python train.py --n_layer=16 --d_model=192 --n_head=6 --n_kv_head=6 --head_dim=64 --d_mlp=384 --vocab_size=2048 --activation="swiglu" --norm="layernorm" --norm_place="pre" --norm_eps=1e-06 --positions="rope" --rope_base=10000.0 --rope_fraction=1.0 --qk_norm=false --attn_scale=0.125 --bias="none" --tie_embeddings=false --parallel_block=false --init="normal" --init_std_qkv=0.0478 --init_std_o=0.00597 --init_std_up=0.0478 --init_std_down=0.00597 --optimizer="adamw" --lr=0.00175 --beta1=0.95 --beta2=0.98 --weight_decay=0.23 --lr_head=0.00737 --grad_clip=1.0 --warmup_steps=288 --schedule="wsd" --decay_fraction=0.885 --decay_shape="linear" --final_lr_fraction=0.05 --batch_tokens=[32768, 65536, 98304] --seq_len=512 --doc_mask=true --train_tokens=256200000 --steps=4309 --dataset="wikipedia_en"
MLP neurons of a small language model. Each row is named by its layer, matrix (gate and up: input weights; down: output weights) and neuron, and shows model dimensions 16-143. Each number is 50 + 15 x the weight over its row's rms, rounded and kept within 0 to 99. A neuron's up and down rows have the sign that makes its largest values positive.
Before each neuron's rows, "fires after" lists the tokens most often just before its 100 highest values on Wikipedia text that the model never trained on. A number after a token or word is its count.

fires after: "ang" 14, "j" 13, "ni" 10, "in" 7, "ci" 7, "mi" 5
L7.gate84:42 40 51 59 43 63 54 40 59 60 39 55 27 38 28 36 62 66 71 67 57 53 65 46 50 72 37 44 27 69 43 46 53 53 52 64 43 60 54 41 50 37 77 56 53 52 53 13 36 53 57 65 47 38 68 66 54 36 40 24 46 39 48 72 60 48 37 61 69 16 55 67 52 66 57 55 40 39 29 49 71 31 58 48 60 46 63 38 50 69 00 72 33 62 71 41 40 49 17 20 46 41 14 50 51 56 54 53 42 52 55 31 22 48 40 43 26 72 55 51 53 47 38 44 61 28 58 77
L7.up84:53 66 54 64 61 47 40 64 51 30 52 34 46 81 23 67 49 47 69 45 66 54 42 57 58 32 46 60 36 70 41 48 24 39 67 39 63 55 99 73 72 39 26 71 48 60 47 59 41 41 42 20 88 46 52 43 43 65 17 49 31 77 52 40 49 61 64 47 35 48 42 70 35 25 80 66 30 44 28 57 49 34 48 21 27 55 69 48 51 66 39 62 35 23 22 43 49 44 67 81 68 54 40 70 41 35 45 25 62 44 60 50 36 46 57 76 30 53 52 50 61 58 52 53 47 44 41 36
L7.down84:26 49 67 43 36 39 20 46 41 68 46 22 46 27 47 51 47 21 44 73 21 71 61 75 77 62 66 58 57 45 53 74 15 63 49 28 56 46 44 54 39 62 43 65 44 66 66 49 54 65 45 56 35 30 39 41 45 63 52 55 63 47 33 56 57 53 59 28 70 62 35 52 34 67 53 39 32 50 54 43 30 47 48 46 50 43 44 71 39 64 70 57 69 29 38 42 50 52 45 70 73 53 44 55 92 28 34 70 30 69 38 50 67 67 60 33 24 38 57 66 53 67 79 53 69 64 66 28

fires after: " d" 20, " co" 13, "li" 10, "re" 9, "tra" 9, " pre" 6
L7.gate285:72 60 49 43 70 52 29 51 61 54 29 54 60 29 56 40 31 91 42 71 41 82 86 44 55 33 47 61 63 53 71 56 40 67 54 52 35 46 53 28 31 53 48 32 46 66 60 42 43 48 41 38 31 54 38 65 41 54 33 67 44 40 37 48 78 23 52 62 56 42 59 56 31 55 69 36 65 36 38 42 45 42 22 40 43 40 60 65 41 48 76 50 56 43 63 48 70 37 38 52 47 30 55 38 45 33 57 50 32 63 39 39 42 27 36 67 57 46 66 51 22 47 49 59 85 34 62 64
L7.up285:58 80 59 72 50 69 17 66 23 53 66 61 35 61 60 23 59 38 27 28 39 41 48 54 67 32 48 49 81 47 70 55 53 40 48 52 60 44 21 40 70 37 60 50 51 50 52 29 67 69 53 31 64 17 74 52 53 91 44 55 64 57 36 62 63 42 47 51 40 60 80 36 59 56 46 37 42 48 47 30 35 53 48 56 42 15 51 58 60 53 79 43 25 39 50 40 71 45 48 61 54 46 86 46 20 42 47 77 43 63 50 24 74 49 50 47 58 45 58 59 42 45 47 57 41 57 45 34
L7.down285:44 41 62 70 57 60 51 45 52 48 53 32 38 37 13 42 46 64 38 54 70 65 59 50 29 37 20 56 31 61 70 19 51 30 31 50 65 50 46 68 59 38 56 48 54 12 43 47 63 62 57 33 64 56 51 67 58 36 23 63 24 46 29 66 38 47 38 46 66 52 51 35 53 40 46 58 48 46 59 60 47 43 57 48 65 51 50 34 74 35 48 42 50 51 45 47 75 32 81 53 48 40 61 54 24 58 60 62 48 61 32 39 49 64 78 59 45 27 57 77 21 56 44 38 77 28 59 53

fires after: " " 38, " w" 15, "R" 7, " b" 6, "w" 6, "il" 5
L12.gate367:44 24 48 63 59 50 67 47 60 55 28 30 35 45 55 86 48 52 69 61 78 41 38 41 50 52 40 44 69 73 23 54 67 76 46 50 95 23 02 48 39 37 44 24 46 39 46 40 51 73 53 69 49 63 64 51 71 42 42 41 68 58 37 46 54 73 44 75 45 33 47 52 11 24 27 33 63 31 30 29 55 61 56 56 57 64 47 46 64 33 25 58 50 59 60 68 62 56 64 57 55 38 32 49 45 42 30 42 39 33 46 55 56 49 48 71 24 52 40 49 66 37 31 38 51 54 69 28
L12.up367:52 56 74 60 53 57 72 15 43 66 48 39 44 57 28 58 37 34 40 47 62 45 43 23 42 49 51 44 62 72 64 45 65 75 53 43 33 53 56 40 63 39 60 40 61 74 69 39 74 40 60 73 55 54 36 55 61 58 40 82 40 58 46 40 73 59 43 60 22 53 60 50 51 19 54 57 48 56 42 57 61 37 33 38 38 45 58 80 69 34 44 32 70 33 52 39 51 60 47 73 59 49 44 59 45 47 31 47 44 58 43 42 56 60 45 59 29 47 68 34 37 75 35 40 50 46 00 72
L12.down367:52 41 60 36 55 50 67 22 58 34 67 80 52 64 43 53 67 49 70 63 77 65 43 63 51 45 54 40 65 42 58 73 75 45 55 75 63 62 74 54 43 42 71 52 49 54 28 58 35 59 34 65 59 56 47 65 67 53 93 49 30 27 14 39 36 35 38 63 52 37 40 37 29 38 38 22 86 36 35 43 59 34 75 56 53 53 29 47 43 54 47 46 31 73 58 71 48 57 69 47 29 52 46 46 42 50 25 42 55 44 47 54 26 49 57 28 27 60 65 37 55 64 42 38 40 48 71 56

fires after: "s" 21, "-" 13, "y" 8, " " 8, " un" 6, " be" 5
L13.gate302:61 68 58 53 32 26 45 48 57 32 84 54 67 54 68 54 66 68 58 59 48 45 54 52 48 36 59 61 55 48 28 24 32 32 60 39 30 40 49 28 38 49 26 43 39 51 49 20 57 58 48 52 67 75 38 53 54 57 00 55 53 44 28 85 45 55 36 66 54 46 51 61 56 39 57 35 59 65 44 25 64 57 54 36 36 39 53 57 67 57 39 47 37 52 34 21 69 56 54 68 54 53 65 83 68 40 58 53 44 64 43 56 45 29 46 53 40 52 51 32 38 64 54 60 51 62 29 45
L13.up302:48 59 43 68 74 57 37 49 45 12 38 31 44 56 48 68 36 79 59 65 19 46 82 40 36 48 76 46 40 74 56 52 39 50 58 78 42 31 47 49 39 52 36 36 38 18 58 35 39 37 45 53 58 44 37 61 21 44 62 55 72 60 40 64 19 77 39 63 55 43 41 29 44 38 71 50 45 39 45 74 28 40 52 42 64 51 80 56 50 84 40 20 67 50 87 63 42 47 53 69 32 22 51 48 62 29 71 19 53 46 61 48 54 44 46 46 70 58 62 34 37 36 61 67 36 41 14 28
L13.down302:62 59 41 47 42 71 43 31 60 57 26 44 40 49 50 40 52 22 53 57 68 63 65 54 52 38 46 67 45 56 45 42 44 52 37 35 51 33 26 29 99 66 58 77 45 50 70 39 29 44 23 56 40 40 59 33 40 50 56 49 37 58 91 69 54 55 27 83 36 36 66 36 72 64 49 63 28 65 36 51 56 44 49 45 64 39 52 79 23 51 71 45 39 44 54 43 33 65 30 61 53 46 54 73 73 54 41 37 54 64 68 44 75 65 51 56 43 47 28 58 38 42 49 51 36 51 39 77

fires after: " " 42, " In" 8, "e" 5, "mp" 4
L10.gate309:46 53 28 43 45 65 48 41 48 38 60 43 41 62 84 25 36 47 61 84 29 54 30 56 77 41 57 45 71 41 42 48 73 37 49 81 48 57 34 35 64 58 42 48 49 86 78 26 64 71 57 29 74 48 44 52 54 53 63 19 30 48 64 58 62 52 41 45 32 27 39 45 36 22 49 26 57 42 65 58 29 42 60 09 46 45 42 61 49 67 43 64 28 45 53 31 45 41 47 39 54 67 47 56 64 51 56 47 19 40 69 58 74 36 67 58 53 57 56 36 53 35 59 59 44 86 53 43
L10.up309:71 67 62 24 62 87 55 42 33 08 62 56 52 80 84 33 33 32 65 47 44 66 54 68 71 39 34 51 42 51 51 06 64 37 54 63 40 47 25 43 84 66 46 51 51 60 29 56 50 30 58 71 36 39 59 46 55 48 58 45 32 43 70 66 55 33 61 58 52 55 22 55 55 38 40 50 31 66 81 71 47 57 48 59 66 72 30 65 40 24 69 54 39 70 46 26 45 74 64 51 54 50 43 47 56 39 57 25 34 49 69 38 61 24 50 36 56 50 48 44 29 48 71 47 37 60 25 74
L10.down309:71 51 99 60 67 48 55 68 52 14 49 50 52 61 31 65 43 46 73 37 14 63 60 40 57 68 25 36 51 40 64 28 30 56 26 56 56 40 40 69 47 44 44 64 46 69 44 48 49 35 38 56 45 58 46 72 42 53 52 42 42 46 62 48 31 56 41 40 61 47 31 60 83 46 53 57 33 65 71 55 70 48 33 50 47 96 29 40 69 49 39 40 45 56 33 44 60 91 42 44 44 51 73 57 56 39 54 45 54 36 72 29 25 51 61 36 51 27 38 49 49 56 41 58 46 48 28 48

fires after: " " 74, " un" 9
L10.gate241:49 32 41 12 34 45 55 53 21 69 33 38 40 45 66 58 49 37 60 46 89 38 63 47 81 20 54 63 62 67 52 55 64 57 58 70 56 55 38 45 48 22 47 38 38 53 54 42 52 55 63 35 67 49 29 43 28 55 57 77 67 68 38 43 64 31 36 47 34 28 36 27 15 53 68 48 62 85 48 96 23 39 57 54 50 70 49 67 41 54 74 51 47 70 68 38 53 39 50 89 53 46 40 54 62 24 48 34 43 36 38 72 51 51 53 59 46 62 52 46 57 50 46 47 36 61 53 43
L10.up241:35 45 59 46 50 51 43 70 61 69 44 47 44 53 52 67 52 78 60 41 68 47 51 80 36 56 46 47 22 59 53 77 21 60 53 67 62 66 65 63 67 71 63 63 52 42 37 36 54 67 68 62 65 50 46 44 43 48 40 77 34 44 46 37 38 35 48 55 47 46 68 71 31 52 23 75 49 46 46 28 31 24 41 49 72 32 38 79 52 31 42 55 43 40 47 54 32 57 29 31 40 46 87 52 48 36 42 46 62 35 33 34 74 51 92 63 56 60 35 56 45 37 42 69 67 35 63 33
L10.down241:62 42 59 57 35 70 42 53 42 48 65 42 51 37 61 45 41 69 42 58 65 54 58 50 38 43 58 55 73 49 66 51 33 56 53 48 65 65 37 59 31 52 53 48 68 42 47 61 34 30 37 43 69 50 41 46 31 58 67 72 27 41 43 36 49 51 39 41 39 54 87 55 44 42 39 77 57 63 50 27 16 43 32 42 55 47 45 61 73 40 72 43 48 53 53 56 62 85 48 50 35 30 55 73 62 46 33 49 53 57 58 00 92 66 42 54 27 56 52 60 49 58 22 46 55 61 25 15

fires after: " " 45, "-" 10, "," 10, " in" 5, "\n" 4
L7.gate158:56 66 10 55 39 44 49 46 49 46 15 60 65 51 56 43 43 53 23 66 53 63 71 47 45 37 38 59 62 54 30 35 47 63 54 32 47 41 65 15 83 32 42 31 59 55 45 39 60 99 58 62 68 67 21 40 72 43 54 57 55 47 13 47 40 65 35 47 27 36 42 68 56 67 74 51 62 64 36 73 35 40 68 59 58 41 37 42 47 38 49 57 41 45 35 33 61 12 68 83 68 23 38 58 29 32 37 62 44 37 38 68 19 70 73 45 48 80 50 34 49 40 29 59 57 55 46 57
L7.up158:71 52 50 40 55 41 28 41 57 17 64 59 65 40 70 29 30 60 45 42 55 68 33 39 49 43 49 54 37 52 38 77 60 41 62 43 51 45 40 49 58 33 48 41 35 53 34 42 61 76 43 58 48 46 78 48 53 61 50 34 39 47 47 77 23 64 53 77 46 29 30 41 51 48 48 47 49 56 30 70 24 34 77 65 41 61 43 58 34 47 73 69 65 28 59 14 39 41 52 44 64 45 40 60 69 68 71 00 65 17 50 48 50 64 97 28 45 92 38 69 54 29 56 57 52 54 62 31
L7.down158:66 50 53 58 37 47 54 56 39 68 62 56 46 58 62 71 35 62 64 33 59 52 78 62 49 64 33 66 69 47 37 63 35 49 66 44 49 43 46 30 66 62 34 29 57 55 65 17 66 41 37 13 47 25 49 18 47 43 22 54 47 63 31 58 32 62 49 30 51 39 62 25 38 56 66 41 39 52 45 77 37 32 50 70 56 23 39 37 42 76 38 39 45 41 64 71 45 39 85 97 30 44 41 65 65 69 48 56 50 50 32 32 36 49 51 27 71 55 66 48 68 46 35 40 39 41 46 74

fires after: " " 43, " I" 8, "e" 5
L6.gate224:43 56 04 46 45 54 63 34 67 51 42 41 40 46 48 64 33 46 36 81 65 64 47 33 60 45 42 63 54 65 48 81 73 33 67 57 43 74 48 57 77 47 58 62 47 46 72 47 09 76 51 41 57 48 17 67 47 68 38 55 67 60 35 57 57 66 55 61 59 56 49 55 42 69 56 26 73 61 21 52 21 37 45 20 29 58 33 50 25 57 68 64 52 44 46 41 42 40 50 51 39 54 55 40 62 32 77 71 62 23 55 66 50 35 67 64 24 60 71 57 47 32 30 47 33 39 71 20
L6.up224:51 70 36 47 57 63 55 32 63 48 59 75 63 54 40 45 39 41 75 43 53 33 50 25 58 41 33 58 12 63 74 54 36 47 76 50 25 63 46 59 99 64 68 56 58 49 55 59 17 32 61 47 36 31 29 71 38 55 70 79 46 43 41 77 50 62 82 43 35 48 57 66 59 57 49 66 63 56 49 51 31 55 39 34 43 61 63 66 55 47 64 52 64 35 20 43 47 58 39 80 40 25 64 31 59 43 54 48 64 48 50 56 43 26 56 27 53 31 59 42 62 56 43 31 30 39 72 43
L6.down224:57 52 60 54 49 50 55 63 60 48 40 50 44 46 59 36 65 26 55 52 47 49 23 38 21 33 74 64 34 55 58 31 40 55 54 67 80 35 37 72 55 32 55 57 55 60 58 39 52 16 66 44 60 58 42 42 49 43 44 39 23 55 70 56 49 18 70 60 65 37 49 75 59 28 63 69 36 46 87 55 24 56 48 33 69 31 51 53 59 53 85 36 44 48 18 74 45 56 37 70 52 59 56 30 48 38 40 45 58 63 49 47 47 64 43 40 44 30 73 19 63 55 52 44 78 63 13 46

fires after: " w" 41, "R" 13, " W" 11, "and" 7, " Gold" 5, "row" 5
L7.gate39:84 23 55 44 39 40 45 38 56 29 46 38 40 30 56 64 59 73 57 43 75 70 34 15 68 57 66 46 59 64 35 59 77 54 58 32 45 61 50 73 47 19 42 52 58 67 58 31 39 43 58 56 59 67 59 42 90 47 37 12 61 48 43 59 80 44 34 44 53 51 27 33 25 46 87 49 40 57 25 35 45 49 56 51 69 41 53 41 41 76 71 35 69 35 61 67 54 50 56 40 78 69 45 79 49 59 67 50 49 23 60 52 53 62 67 52 19 60 30 62 07 47 58 43 48 43 43 38
L7.up39:57 64 42 48 53 64 40 41 62 50 58 36 61 60 76 42 66 60 33 68 44 23 42 55 50 60 47 55 33 56 61 63 62 85 51 57 34 46 23 59 70 47 53 63 69 62 58 46 58 46 35 44 36 38 99 47 48 56 60 55 58 48 63 38 48 60 53 52 58 40 49 49 61 44 80 41 57 50 65 43 45 50 55 27 53 41 57 55 38 73 51 64 36 63 62 01 42 81 54 49 41 35 58 79 47 70 62 63 47 61 19 43 39 15 56 70 40 76 60 53 33 26 65 22 47 39 42 53
L7.down39:26 65 40 38 74 43 32 51 70 73 63 37 43 65 43 66 39 43 66 47 59 39 39 52 55 45 57 70 70 44 53 39 64 43 78 51 48 41 47 58 62 42 34 80 53 64 36 46 47 47 53 49 41 41 55 45 29 60 42 66 91 67 55 67 34 43 57 44 45 58 46 56 38 27 61 56 37 41 44 67 81 51 63 41 70 56 23 71 48 31 45 47 37 61 31 10 47 39 57 69 29 50 41 44 59 70 56 65 40 69 50 35 30 34 60 53 38 60 29 23 52 44 50 51 68 54 59 38

fires after: " " 23, " C" 17, "n" 10, "C" 6, "-" 4, " K" 4
L10.gate50:29 57 48 54 75 21 36 27 57 47 40 54 62 46 50 53 35 59 71 57 25 29 41 48 29 19 41 58 67 58 57 51 48 52 19 58 26 41 60 20 49 34 54 52 60 50 24 52 47 47 69 69 87 21 26 16 61 55 32 63 85 66 63 26 61 69 55 44 47 47 39 14 38 37 78 49 45 55 48 48 45 55 68 75 50 30 63 46 67 58 21 59 39 70 42 52 62 53 58 55 47 57 57 56 53 50 69 43 42 44 50 61 44 49 58 20 34 60 57 41 60 41 28 20 30 77 49 54
L10.up50:54 46 71 51 59 44 46 31 51 72 80 32 58 40 48 56 96 66 44 73 37 31 63 90 27 42 46 37 64 64 46 28 35 60 55 82 45 21 63 29 36 85 43 68 13 39 18 50 28 48 53 76 72 80 37 46 52 68 44 68 35 45 60 36 34 72 55 42 44 67 37 31 48 61 46 51 35 51 25 44 62 53 46 65 62 46 37 60 50 48 43 50 67 74 65 44 33 25 22 30 43 54 52 57 55 47 58 71 68 71 21 73 37 53 52 37 52 54 58 39 62 42 44 48 40 85 24 83
L10.down50:48 77 72 47 52 55 69 62 47 52 56 28 42 38 55 56 58 23 48 68 34 43 55 43 59 55 52 40 54 53 41 55 57 50 68 52 61 77 35 33 61 35 66 69 52 44 49 64 41 40 35 42 46 64 54 27 30 62 70 43 58 60 44 50 41 60 49 48 63 29 42 32 57 50 71 83 30 65 63 24 57 54 38 46 61 42 42 56 58 65 53 35 28 57 53 68 22 21 49 18 53 52 29 57 63 39 56 18 51 50 17 57 62 56 46 30 54 34 56 69 62 66 86 48 31 35 65 75

fires after: " " 51, " c" 21, "s" 8, " re" 4, " con" 4
L7.gate331:39 80 39 46 35 45 56 37 61 78 41 35 55 78 79 56 51 45 47 86 67 51 41 28 46 48 45 68 90 86 49 63 43 64 30 51 38 56 68 52 42 55 56 24 56 66 42 38 30 68 54 49 84 41 54 61 54 52 58 43 59 73 19 59 49 43 27 62 28 47 45 47 48 68 57 33 70 62 35 49 46 38 67 54 55 28 50 37 52 48 50 35 41 15 48 26 53 48 34 78 62 79 67 30 59 32 22 52 41 50 27 57 48 35 53 34 45 48 65 69 57 37 47 77 69 77 37 47
L7.up331:35 50 68 41 44 51 56 49 61 55 31 30 57 45 79 60 47 56 46 54 40 69 69 45 56 46 50 47 46 44 59 40 32 63 48 79 60 48 65 53 84 46 48 51 47 32 54 55 61 42 43 54 76 54 72 49 29 58 22 49 48 46 50 66 57 79 76 19 09 22 55 29 58 51 51 46 54 35 47 27 53 52 60 53 76 37 46 30 64 41 44 43 46 74 56 29 34 34 47 83 62 44 54 42 70 66 12 66 44 34 29 49 60 17 48 48 39 27 62 74 40 63 49 71 59 59 44 79
L7.down331:66 28 41 39 44 65 36 58 58 85 39 34 39 30 52 30 35 45 55 47 32 85 47 42 71 24 51 54 63 36 49 38 58 34 40 44 43 36 56 58 60 56 45 36 32 49 36 44 55 12 26 45 62 40 37 44 62 71 37 40 75 96 56 51 46 66 52 53 78 46 28 40 63 59 58 28 70 17 36 51 42 39 54 42 58 72 43 49 37 40 71 47 42 50 38 54 21 47 39 57 52 23 38 57 58 90 24 48 43 61 48 37 34 33 49 44 50 53 56 52 32 41 64 57 49 58 49 56

fires after: "-" 17, " −" 11, " re" 9, "l" 8, " " 8, " in" 6
L7.gate124:41 48 34 63 57 28 50 56 44 58 36 37 62 76 47 63 27 55 14 53 51 39 56 34 48 60 53 49 55 52 45 68 63 35 36 52 65 52 38 41 71 39 60 35 54 49 70 45 51 76 50 44 65 48 54 62 78 22 30 45 63 54 49 75 54 62 37 41 39 53 59 50 55 53 57 60 68 78 23 56 80 50 31 43 54 26 50 86 59 50 66 46 64 37 35 50 68 48 47 72 50 68 34 79 56 22 44 50 45 51 20 66 51 58 60 56 15 65 71 54 48 35 18 71 28 59 20 55
L7.up124:31 51 90 72 69 55 61 39 65 48 45 53 66 60 46 50 16 48 55 29 45 13 47 65 37 29 37 64 35 56 52 69 59 36 42 40 68 58 35 49 61 64 70 30 31 26 41 38 66 77 70 66 70 47 58 41 40 53 47 61 60 58 35 46 32 76 59 51 59 35 38 67 50 40 73 35 58 31 54 51 47 54 83 58 54 64 38 39 59 82 44 27 47 49 48 55 27 57 55 60 58 49 45 56 54 29 30 54 50 31 33 59 48 55 52 50 54 55 64 40 70 64 53 67 62 38 46 42
L7.down124:38 59 45 62 79 56 64 75 66 58 45 56 49 66 37 41 51 66 69 30 69 58 45 31 59 03 57 39 55 52 50 46 33 35 43 52 51 46 46 63 52 58 35 52 19 55 51 61 52 40 48 38 29 60 48 47 55 44 70 52 38 53 62 50 44 75 39 50 56 41 62 37 59 32 57 71 86 29 50 48 38 47 56 30 51 40 28 77 46 51 63 75 63 48 73 26 49 27 62 63 62 26 35 44 48 42 33 38 57 63 51 68 44 52 64 64 29 68 58 54 31 44 41 84 55 25 66 40

fires after: " co" 23, " Co" 15, " d" 14, " Go" 14, "co" 13, "ra" 5
L7.gate111:77 47 58 52 26 34 59 71 71 79 37 33 47 87 56 47 72 75 46 47 55 49 62 39 48 59 52 62 80 54 39 59 63 64 17 53 16 63 58 07 59 25 52 38 37 52 50 60 73 57 48 44 56 26 27 30 61 85 16 29 60 43 59 46 73 40 44 74 53 66 62 18 40 68 62 29 56 60 55 64 39 25 39 67 48 38 47 64 48 44 61 54 39 53 34 56 68 38 41 61 57 53 52 31 33 43 51 51 45 74 46 45 60 57 35 55 62 43 12 48 27 36 25 52 54 51 44 54
L7.up111:40 35 74 51 48 53 66 72 61 25 39 58 34 37 38 41 38 36 38 69 41 39 60 46 46 50 51 57 62 31 68 55 42 24 29 41 52 44 36 43 73 41 68 65 59 54 58 50 39 70 59 47 69 48 56 38 52 70 70 44 30 46 45 47 38 79 35 45 45 18 63 51 44 56 39 18 44 74 63 33 50 99 55 53 58 20 25 49 45 67 27 70 50 71 43 62 63 47 08 89 57 30 12 45 38 55 48 75 50 61 53 41 79 37 42 61 55 56 58 29 48 29 90 27 71 36 36 56
L7.down111:48 40 57 59 62 24 23 29 71 32 62 52 31 24 48 51 46 46 42 61 43 32 50 76 51 43 52 30 41 45 79 38 45 40 60 56 59 53 34 80 73 37 44 73 36 42 51 53 70 49 61 42 24 70 52 56 41 31 54 60 57 67 37 57 80 16 44 60 68 25 50 68 35 25 45 57 62 60 49 45 56 64 27 70 34 50 02 44 64 55 41 72 33 56 34 57 52 71 43 56 39 47 11 74 66 24 65 49 52 55 37 75 42 57 46 58 55 77 44 50 48 41 32 39 72 54 40 24

fires after: "e" 20, "te" 13, " lo" 9, " Po" 7, "se" 4, "cle" 4
L9.gate191:48 35 57 64 57 65 54 68 70 50 28 16 56 15 31 61 35 32 60 55 57 40 60 54 99 57 57 38 47 74 77 69 59 48 36 60 42 48 30 51 64 27 64 33 56 60 57 56 63 56 49 51 59 48 52 50 30 56 37 43 45 40 24 50 64 71 68 61 66 15 29 45 20 39 58 22 54 36 43 67 60 53 58 51 58 64 24 41 46 50 56 44 53 52 46 51 62 66 48 44 60 57 37 60 58 49 59 49 55 48 31 64 74 40 62 64 73 32 62 54 67 40 55 68 61 44 45 37
L9.up191:27 53 48 17 83 40 39 40 69 59 38 81 66 27 36 63 56 27 55 38 52 41 23 44 48 65 37 20 31 82 54 30 44 57 50 35 30 50 46 47 50 66 40 65 70 64 48 69 55 60 65 47 54 53 42 46 58 40 59 55 37 49 50 53 46 25 66 27 45 58 71 41 74 50 53 36 49 81 49 60 49 49 43 29 32 24 49 32 62 45 61 70 61 55 47 67 47 22 32 49 72 34 49 41 30 57 64 74 65 53 15 29 35 57 54 49 61 57 46 38 82 45 45 55 44 61 90 37
L9.down191:91 62 25 39 65 33 32 39 57 48 65 54 41 75 64 52 61 70 73 43 47 66 43 62 54 23 77 63 43 89 52 35 32 48 69 65 37 69 75 53 29 63 62 51 40 20 41 43 48 45 46 55 61 33 35 53 58 23 52 61 41 40 69 42 69 65 54 38 60 46 47 50 73 18 36 57 28 70 21 68 48 22 50 56 40 47 54 77 64 49 45 52 50 46 32 38 36 65 44 45 66 47 66 49 77 33 13 34 55 64 49 60 19 65 43 14 33 65 31 49 32 42 48 64 25 51 49 31

fires after: " " 48, " O" 7, " (" 7, " con" 6, " P" 4
L6.gate229:65 44 41 50 65 48 52 63 59 53 29 42 58 39 50 67 33 28 55 59 89 81 32 48 47 34 24 89 66 29 55 48 55 63 33 46 56 65 52 53 41 66 49 34 34 49 58 47 64 66 66 60 63 39 21 58 68 31 53 47 56 54 60 57 53 62 46 56 41 56 53 57 61 64 49 10 56 59 59 48 50 52 30 63 24 62 40 44 40 82 58 58 50 39 64 25 38 19 66 46 73 66 32 27 61 40 42 50 17 34 52 49 44 58 41 43 49 66 72 39 37 54 44 51 72 37 77 40
L6.up229:37 36 73 23 49 65 48 51 46 38 69 70 75 46 39 49 63 39 66 38 37 69 26 70 57 56 35 63 44 33 66 42 29 46 59 40 46 51 39 84 66 86 50 57 25 51 41 57 67 18 49 50 52 64 68 62 47 56 84 62 21 44 74 39 37 55 50 31 48 61 67 71 59 69 47 66 44 54 42 46 52 49 39 81 42 63 68 40 59 51 81 36 46 35 41 41 44 65 51 24 61 64 46 32 71 65 32 20 38 50 46 55 44 57 48 24 42 45 64 30 35 48 56 41 65 36 61 55
L6.down229:54 38 66 27 50 92 84 43 52 53 60 58 62 31 47 79 59 46 62 43 44 58 48 51 46 47 47 43 19 54 81 52 20 40 77 72 40 58 37 70 48 37 36 55 41 48 76 40 25 42 35 49 52 79 49 54 34 46 48 58 09 39 51 36 52 44 48 47 66 54 57 56 61 59 55 60 44 68 31 71 34 37 43 50 65 39 77 66 64 53 47 36 51 68 22 63 58 62 34 45 54 83 39 43 51 71 50 39 61 66 29 32 53 59 62 20 58 61 54 74 48 37 63 29 62 41 26 60

fires after: "," 35, " |" 15, "–1" 4
L13.gate48:61 52 51 45 61 28 43 67 28 27 45 54 29 62 61 57 41 38 52 78 41 60 57 26 35 36 71 51 32 58 45 53 44 67 40 14 39 82 60 30 43 42 61 57 44 72 38 29 37 63 40 38 38 59 57 55 48 36 63 64 46 70 52 76 40 46 62 51 36 44 53 61 61 46 56 28 39 82 41 30 67 35 87 47 46 37 44 80 32 44 40 46 47 40 65 44 60 20 53 30 63 33 84 71 35 67 48 44 35 81 66 63 35 50 61 63 42 32 34 32 61 42 49 63 46 16 48 30
L13.up48:42 61 53 47 46 40 51 73 35 42 33 42 41 55 68 55 52 48 58 46 46 35 62 63 40 57 45 31 55 60 51 55 52 58 79 34 62 59 73 45 42 50 56 60 02 48 35 65 62 46 45 38 44 40 26 69 33 31 55 67 54 58 67 48 51 57 58 43 66 46 63 41 76 60 54 36 35 46 74 61 58 71 48 50 38 57 30 49 44 55 64 62 34 74 50 56 21 66 69 80 54 35 28 54 68 58 69 34 61 69 40 53 53 66 88 30 70 39 64 66 19 39 72 78 42 31 45 72
L13.down48:12 38 38 52 80 29 55 50 58 53 38 33 62 53 36 33 56 52 59 45 65 35 59 49 30 66 52 57 51 48 59 63 36 19 61 34 48 38 55 44 62 40 51 80 79 69 51 50 34 67 49 35 78 37 37 42 34 71 39 63 49 55 72 44 58 55 24 41 66 76 25 62 44 15 58 44 58 61 66 49 60 55 53 45 42 50 34 54 32 35 35 78 26 43 56 28 52 59 64 42 55 68 42 33 47 29 32 62 42 52 36 76 56 61 41 31 52 68 26 45 53 79 75 51 47 46 36 54

fires after: " " 32, " w" 10, "e" 8, "-" 7, " W" 4, "f" 4
L13.gate26:78 45 53 67 44 39 58 39 31 80 19 71 48 54 34 65 53 43 57 61 74 57 66 43 63 46 41 52 43 34 61 44 71 47 47 59 77 45 47 57 49 49 50 52 57 54 53 59 37 47 41 30 65 67 31 34 64 42 49 58 46 72 57 67 66 50 49 65 46 33 33 31 38 52 44 43 37 36 35 28 58 63 59 37 28 35 56 38 37 61 77 30 29 99 50 46 65 57 63 60 68 60 66 43 63 44 19 57 50 55 91 73 60 68 55 56 39 39 45 44 57 35 52 56 31 64 47 38
L13.up26:70 49 52 91 50 32 72 46 60 48 39 60 47 42 57 60 82 45 84 41 58 55 51 86 45 32 63 49 57 68 60 61 72 63 82 58 52 54 44 27 41 42 70 48 49 51 46 56 19 70 48 60 18 51 49 62 38 70 38 57 52 59 44 55 45 28 60 52 54 58 60 48 35 37 58 39 65 65 20 76 57 56 71 34 30 40 52 71 27 29 41 25 87 48 56 51 38 68 44 77 52 47 50 60 73 58 30 43 69 74 65 46 29 33 57 47 32 20 71 48 43 79 42 65 42 65 38 49
L13.down26:77 34 61 40 49 39 70 47 18 48 37 65 27 62 73 31 46 50 52 51 58 30 67 64 43 29 49 51 42 51 35 58 53 46 57 49 50 36 39 37 36 28 63 59 64 59 30 39 92 34 32 69 64 62 64 03 44 24 65 37 53 39 56 62 30 45 56 32 65 60 49 22 39 57 55 36 43 37 74 46 73 74 71 82 61 31 60 47 47 57 55 75 44 44 56 50 56 43 78 40 38 45 49 27 62 14 27 72 50 51 42 53 46 61 44 56 49 26 33 33 57 36 65 88 37 45 61 51